config.toml
n_layer = 15
d_model = 768
d_mlp = 1536
norm_place = "out"
rope_fraction = 0.25
init_std_qkv = 0.0152
init_std_up = 0.0152
MLP neurons of a small language model. Each row is named by its layer, matrix (gate and up: input weights; down: output weights) and neuron, and shows model dimensions 96-287. Each number is 500 + 50 x the weight over its row's rms, rounded and kept within 0 to 999. Numbers have three digits each. A neuron's up and down rows have the sign that makes its largest values positive.
Before each neuron's rows, "fires before" lists the tokens most often just after its 100 highest values on Wikipedia text that the model never trained on; "fires after" lists the tokens most often just before its 100 highest values on Wikipedia text that the model never trained on. A number after a token or word is its count.

fires before: " |" 29, "." 19, ")\n" 5
fires after: "7" 14, "4" 14, "5" 14, "3" 12, "0" 10, "9" 8
L5.gate553:566473487524572460494440441528464485422513443509537536446490589482555502547548413540534499504451541518449474461464475512478537475448424485413433547464464523505546493516461496485428545471536536475621504432496466546492446499499469480537514525500512452545457476464437574630530481357485425538568475479481470473549516486533430408535559493518528488463592460510667585435456356512502424567491480441563484466480391514464544537516489375504447490665517525481468562527528507457512474404475476513537501589428507455558571521540541538605500535457483465503570560484413513486435527460526459482
L5.up553:514452522551494539510473478438477443426520480516537488491476588480554496575520473520533555555486483500514530473480535460518549464472466549471445562514488476489522528470482472454481587474492526459600491420473531456493406561514534501508476538509559482479501538412497609587543495341543412473525463495497445416483547480435419445517534508461583548497593433537623546396445461498490438475561390480566446478528403526421453487496519457553455464629415488563525501560541493471502500427481494485546479483462480461522565549529505498566550507479450527504491536453470529497434460501554491542
L5.down553:503440507530421566559506531507492536432507573456512510543505574540528561454365440345485492431445562551492499494421541494552514460557489565548453481480574555500429515535525543517507526545490442452513565557575554508575510547516563458399461443509502509531546554441533472574504513498512529435503356507409445514480479535409521610482459537613540481560482496488524403482521624477510522533537557432478488467525576486511453551447489481584510423540485511490586482435415514440537475535522489498488516452551522504470482508456511564433449539465480437474573446484538424493499514561566506569

fires before: " |" 28, "." 14, "," 13, " |\n" 8, " August" 7, "0" 4
fires after: "1" 40, "2" 26, "3" 17, "8" 6, "6" 5
L7.gate1216:437428711465490502551546526491486452535428472515571514541481485548439493508593554508513421541491491514474478468545503468465498499493461487444571513530460559449566506499623609562529464522556537615472539556402468474440506513513485553467457454534522549586550547526464496506496505463474471563564447474516515483508535520491569440618548502457562569495441545475492480485489475510516540416483568515466541501551547593512440526484625370473548426580475532562556455475380505503411543510423580468412425492490440460473514507550487433510425560500444554470618514426517424548488483478485478493
L7.up1216:431425531449545497444463464554447496498538436567573393614571409533507514475509528547498472485401540587495421479598473398541470560480595494427509521516448565502526529559574521516469383528556524485563480507481465495452481519504494553475490466477533488536541486512435522560491458517491482487545467451456579488479530457583508480507551455362512497456533512475487439519489515537404530599559498494511536411543562513458490594535475476483470573506516557472387468447461498501427464494388418499490448478451497566514549472580608524434513516528409430556485422511451490553515540547590485571
L7.down1216:576459523590498513505481532546470440554490532542479478560496472513532410536502589547507482482441486311542462514523475480420463570535434610484525447494502490507510514462572454552548481528466517504469578540648539411495534507546529468533470484601406490565463498474530447551625475471454478529537494483427551485479522418441527526452595474424561441485538491411439458510474509547461469545438503533518494524543604508476449517520596497484510500469482494541526450500558480458459493478399368468457510434489494619495490479615504503511426556351440490382437464502414537592497446448544546483

fires before: "%" 19, " were" 10, " from" 9, " |\n" 9, " had" 8, " |" 7
fires after: "." 32, "0" 10, "6" 9, "8" 9, "2" 8
L2.gate1525:462440489480524533561479482518459476449528580474514601474538525551423466450478414521473523470557522463501524547483523428449474493580493528535472436499472534510484534546516505508511486467501585511574537473420552539477477477522467418662364431479535457549501467558500453487519489464527559548493451465553495633452528479508494476380516551551466539465457520537503487551534472533498487442470538466422589473481526425458434496451457609550435536385495474447535603509427506562454596454426492479505465537509550535519535450493469439451474518513494534460512542435490568430465429502451492475
L2.up1525:508524398506493523570493580535575501561462571564505564518430473555452486443443334553535510484442473402453498614519485539439570423520498451509490433550485521511481474584525482520617535493506554504562576463516482520502468521453452493598466502422519548500501531570433511496536501502537543559468481446453464607493481463484457562484493477465537496482431541479487464542439493477481532508491452495496494482536508467439459513521518548514476442495506407428462600528534545542472570563448481471519450532563487437554443478492557506465472617480550534573550429451467536475494469395525465462
L2.down1525:512499480483490542488541471465470454652511526470460454511417500518520525519541414574518569551400517438510495561483593465447507495502551435489571528464468498442430463592462390436536522513449579422475510513531508495476471610562442480493476452476535448491475514467587466514472486497546442479499426483516540488451482578524548503429560508491461421571541579513495500489484503431492516428471504565547513498490486464577532536477449498447533498516528521443543476521452475502539576512469497573471418426523389516483543529554431556458459502511379454475564505441539503512559482518477478449

fires before: " |" 50, " |\n" 8, "." 7, "2" 6, "0" 4, "9" 4
fires after: "4" 16, "7" 14, "8" 13, "6" 11
L2.gate956:508434565493529446557420497439551616398515508470508453423502489478706431511494530544508525433535523541498542493495522483530521380444550502473568471513404535506548530537523571479515496598537527464427551580506523431466539481471429537531581510557539609470441496532489427549547484515486524475506477569518446513484469550452469475548515536495471536481469561429490535520526487540500537420495575484570502530479466533564574510524551413462492422562510484457476448549566650547422517495513490488464408482524477498466516519500643513463556517480477528535473462457531418569537510460475556493
L2.up956:559553425511602347541512488597516504436416474548497534549420516380370589568477563567534530525499539530511504455554523466464510470489541553498503505476510499500425440491497490506372482493491479443523453505504483458506512484471544420402467482448430571592527509397417576463462531513535505497524498497510500526481480501534426562515436417518512510507527541542510417505416622461484558487507533607488456447439515448477465444504476503617502486426448464479394599415420515472509525480503501493503474563498494442523506508455484600515493481488555534533423560515598476546518527439542510543
L2.down956:504520572587613449427546436432486537527546532617531418458536530630567442547463544428455509506499441509499542470474487520370469437560508502573417428525533513493447475456511577575525498509502486592563476648467548513475429478568588447516539598597500649538543595485503454536527515491532534490474558435495426495568464601494482570541515425496523476431540521614497402495466526505511533470509507554569505544457470497473627472565504413515551563483528532531567511526425424524521418529522564487523527530542430522479489489511509573470444458557492471458503451564520506483440542473536493545

fires before: " |" 77, ";" 6, "," 4, ")" 4
fires after: " " 39, " |" 23, "," 4
L10.gate1238:514464516567559412524436449521481522523612474517336506589439433472439499377492484529421511477533451554528410585448528536365394458460478495456500555576501635495489563496483566499587466468447527475497493534572455506513390561459527476456433515509490483525544616478457603565526424534531506444478429494514485570550480661464448535473554451505502481506509627479484499535550464519567568524595469538546541507609522443481503594567482469553545538568527491559455524454485464476595494473563592474403500510472489550514560523559504497526503490571519478505484554559482420503517454513579545491
L10.up1238:533499492516462500479496502613456484480516555512527475557533427512588520576602510552387412477451477431512479443510510519470418603574490456546503395593499513504540546536385550618442485522547503457535482470487469496608447493496554429493564596472497512620541497506471559435502537429500513539516505476521509627573474530416470440493554437518550475466500580544550493532506536532563427525446527495471470465604538471562525456555493452434560479539552472421576554507540522417548463478497588531407429448572476520473561473414443512554480526488521473542547537541528646506424533525463546441
L10.down1238:421482517524588405545512485563484509442395627541537486501472490416482613561482522429473527571464519456521551438557376522533502545473599519505492551497520489529521586598511470506574529699552453461476555516487568474598517573450529576486471363515564537485564515511528471398473453595567496478520527432550515453441442531472485453523491452518448521441469440448535487534507509574571574478430462520584545488555424363484497588454454466597503464479497505560457524508429549508446491514526551464546463506539530533537560527491438459525503576434525605569513501547467450540540565392519590604

fires before: " |\n" 34, " |" 12, " from" 9, " had" 9, " of" 8, " were" 8
fires after: "0" 23, "7" 12, "4" 11, "8" 11, "6" 11, "2" 8
L2.gate251:512453550510619498566532527435466501484475493474477517523487465678610495515525295525498465501524527500427512428509476508452500511493535555498497463543546533537582568573428504504505512491477442530480557528512481418544544463510487420564514470479534579543450576548552556452561517525528503512460461554536484566485563448510449499443558459479546475466503538543506535550544486495601588521526450519587523482560557535431509507495537554502512475504387513474536662481571488498556445508432496479517496430442444505575483510477471461498497518523508509476479523498554490523489435502518519436
L2.up251:476473524510573496472535503426549497581504479466470477539443492554579473587583455472446455542468539442412576451514453446487466410515524484554520548508541478563468563522482463495463517473463389493477542485503477433526509511551478450526606426558580533481486500600577470588479520498545496423487502549569449550495495558505361478574486488483457532545504510432443534558511472435546487492476426492451515527640493599487522639539479521601539505581507553488503492537483516501574460559362422504493479424522466403459426491466451478496571507517492541523488495519440527564527431475447553455
L2.down251:583543468467553515424452474420494517484529421467473505559493573398542413508563528539495608429487482481450488450413491506445503533432504481533585441524448393495431485565498485467466428542436487520529498465396500586515521535538519471452560418529476462447565461540544498604447524427444494474452557520551461413450312541551424595429575521461510494550567541492500461512507568579516561540460427608527532531575529525471549565483560434531457513473491520497496527511562476463639496501474487552512456449597543358592530514488492478549456520557502510484541543440385587540533490551461506539

fires before: "1" 32, "6" 13, "7" 12, "0" 9, "2" 9, "9" 8
fires after: "2" 16, "1" 13, "6" 13, "3" 11, "7" 11
L2.gate626:565535497475515470676509477526483496546456443596515477547556525547546498520572480506440400536471598499524537558556536489482503446519530444529508523553485454558499425540419490495414473540490521551521506467479448435504478534515546498513411442484515449503519463457497510467487495503476534526507424471543462601470471492479509343498482409491509426504543453462470438550614450489467566520403526582561565464475472484497565475437518411589527468465527490504602450557436512402383486540472506483518484509509457458441481540504448508570509548473388550539530516465427431416550540469487530485
L2.up626:541646597432492571525526526541462464487464562497464481510530454568493470499549477503459432452467506505493447548529512578431504522482472411513507464478527449465392469562475476482505396583515498526565451443482464510498520476522542498451395533523422473536480478513519378490508496463457526555551514535495422529551472512529531332525494445489462497502541504439474528531483452508521451537521470548541477459424524478433484407532531470497518472455458433540546463519490503433429513599457481452470491517530409450446502460530396563523535452488469505531527528481494503517493548494549508488
L2.down626:584609501481364452508549497515510505534500530569513435434563418444582593522570500482563440572436487503510461510439490505521481528436561512474510473498481538447452438463487518568437550565422421426512512483457468518501578485572548540555511494573514477473511500439510469494506542425490526525515517524470452468542441484606601439517501495540474553504526531440493568526503541502486465500393593521532510567517460500521440503406527537607551538555519396531473473582461550565501536542470410476538490486537470444562542562451520523438484548511506511467486454425437529518470556446545392521

fires before: "1" 24, "2" 12, "8" 11, "9" 11, "4" 8, "0" 7
fires after: "″N" 25, " " 17, "′" 13, ":" 10, " |" 8, " was" 7
L7.gate590:423474469540476565523458555331484564474490512523414525496522525502463550567497536432494488395473523534535491477476466633415504470504564491463534559499541553565502438525507493507535593473511549510548521511521455483534549464484448433417624434492511500523616463573533485495505470550446525479501479439512571542570554478488486528444422515422565524441522433435518557493408445520500457551406470547534444520441498593476531478481469552522473459534452501449446548403495543531540636522611487491452530477593512543514479556474428480476454576562479525549532485578471399550525510569400420362
L7.up590:475470500405540576424611475545455527477475490521507510478467452457556486512476431464535527573541495571497560561602493468534615392524543475520469468488614523548506539559563464509435502465504504502609492483579541526491517471562413433500532547489464517432547499493487519448524467514483480517515507441514536474511593579492456529563556509470439450507507372449449527520545452525453573565549544569500495569499514501461478434471478544441509400492449457557486625544490551478455457497558462470446480542608521496494470509600487417600440490531517553522562516575556533434498446450496439475
L7.down590:592542500533477526546490488488394427465463519528379516468512468496502541422514612468473576449546543555528536550476555561446471488466536495592482522493547531511503478619495321363494433495475468504437453460433423445488412563504537419592455564399492501537439595506494527446454494563504468434472505494520555469453531559493478513509502541465453528441470511436432539417523494489572498576571432492494553480477433559563493492457459482472503554476497441532443526517505471476523545441548493558458500575511516506576556507527467413502461483450500439524486520557556476373453446437566561431

fires before: "9" 73, "," 4
fires after: " " 67, " (" 5
L10.gate241:378440450520551538512500571570544556578500499524477569507559486485608589516510512505507513498467500487547475532566471547491473446552503529577521550466552498573466510352412530462577446435599492560483516485554528525559476535566447548444462461483508442509518498503546461560622520490447508559490467530517660488508552601499418423522568374438558634499377547491535434587531454491393503524510538494486520432422501554480470432526495561529545478506549426479473499513584470544532497586650482494439419515474502528498514483518521458604441615524509489458462449550534532514506412500435458532
L10.up241:492460388458548437495550471478451491600542455589513574461508396540566560455542449472495552477509513433496481499483483480456489449592480488487560607499605525526513635517481488548413410528560561485567522560509549557506542566516441511533495465406503459580502580496440429576534454545430390583483484439483498495503450538420503508503490452469558428471571594534545445473514414540523493520471438447405474598517500469545417492559512573452511515423508550442497473473524479429449542493533586549474563578468556496500450570570550467566515606573593523559500419516534421497478467552476516527
L10.down241:465506419538572474461463501526425541453522499559513582486503416410443473475498426498522455533506514529409569436496502468573511519552547557510507553433535502528533506539483500567477537567531499494508511540494531459463509519539527575503460510425446508493574466397502572554340470474434573519466531473553521534436509511535479527559442489490411490523482396512511562515515575470465457544545570510546594477523494482466432467428585434485515541512393546514550518384589496449568527614523514546484402444475494568457531509549541530526498441512457414559492579533476534469510461371549511521

fires before: " |" 25, ")\n" 15, ";" 8, "." 6, "–" 5
fires after: "0" 29, "9" 21, "2" 11, "1" 10, "4" 8, "7" 7
L5.gate756:581525498476532540536590553592517499499420532518540493615464555448511511501540495531498510484499451468575473543564576490427528498468482516499577387551543569456527507496552526543521476380513522486507559408447501499435502451417544532440560458556580425493517492443495446476526479499461574509479528526540510441396529403485587492574547506574442498486613392488609563480537476446509490449513522495535465509492439622576538477501507487536529445513490555494427617568500574414470460526481501353555580551425366513485456505482522519516524525513563402466386479541374536501425542468545514445
L5.up756:478489510564493515495505479490524493524464510491439524477460429406601425597548530546495616431461553487458480560493510423469558561553518570485396453413522510497577525441459568459452538561467392465599473578570560480488532448533479541568549651528524488451455548504525481543594466486465511440491589559556460574525343495506477525393563502461563463391568467467542647503503475409529489520500486494426480537456496474478451499408536436465573430508502498506504656416526504486450500480531520435518449497403499524503444474496596429429484430500408417506462439437455572452475605506424432492
L5.down756:526516470512481512469565489487507483493559570443451442512512454552481445449552492501559530509391488504542464435420486437484541548502493537570495559522609519525611624537546578530525506500517581371616455565523599484484506462498444547435459538486543545574540476530545459471552499493442430494446519495497595561415475385479496504461484517504493411571474519488529497526530478462444530520437673513479493449467522454545527562522541485472423512412572421516539553404512478452545493560530582570579418423465576616460574562445568489496531420436496434509503500392475451435559505553481515455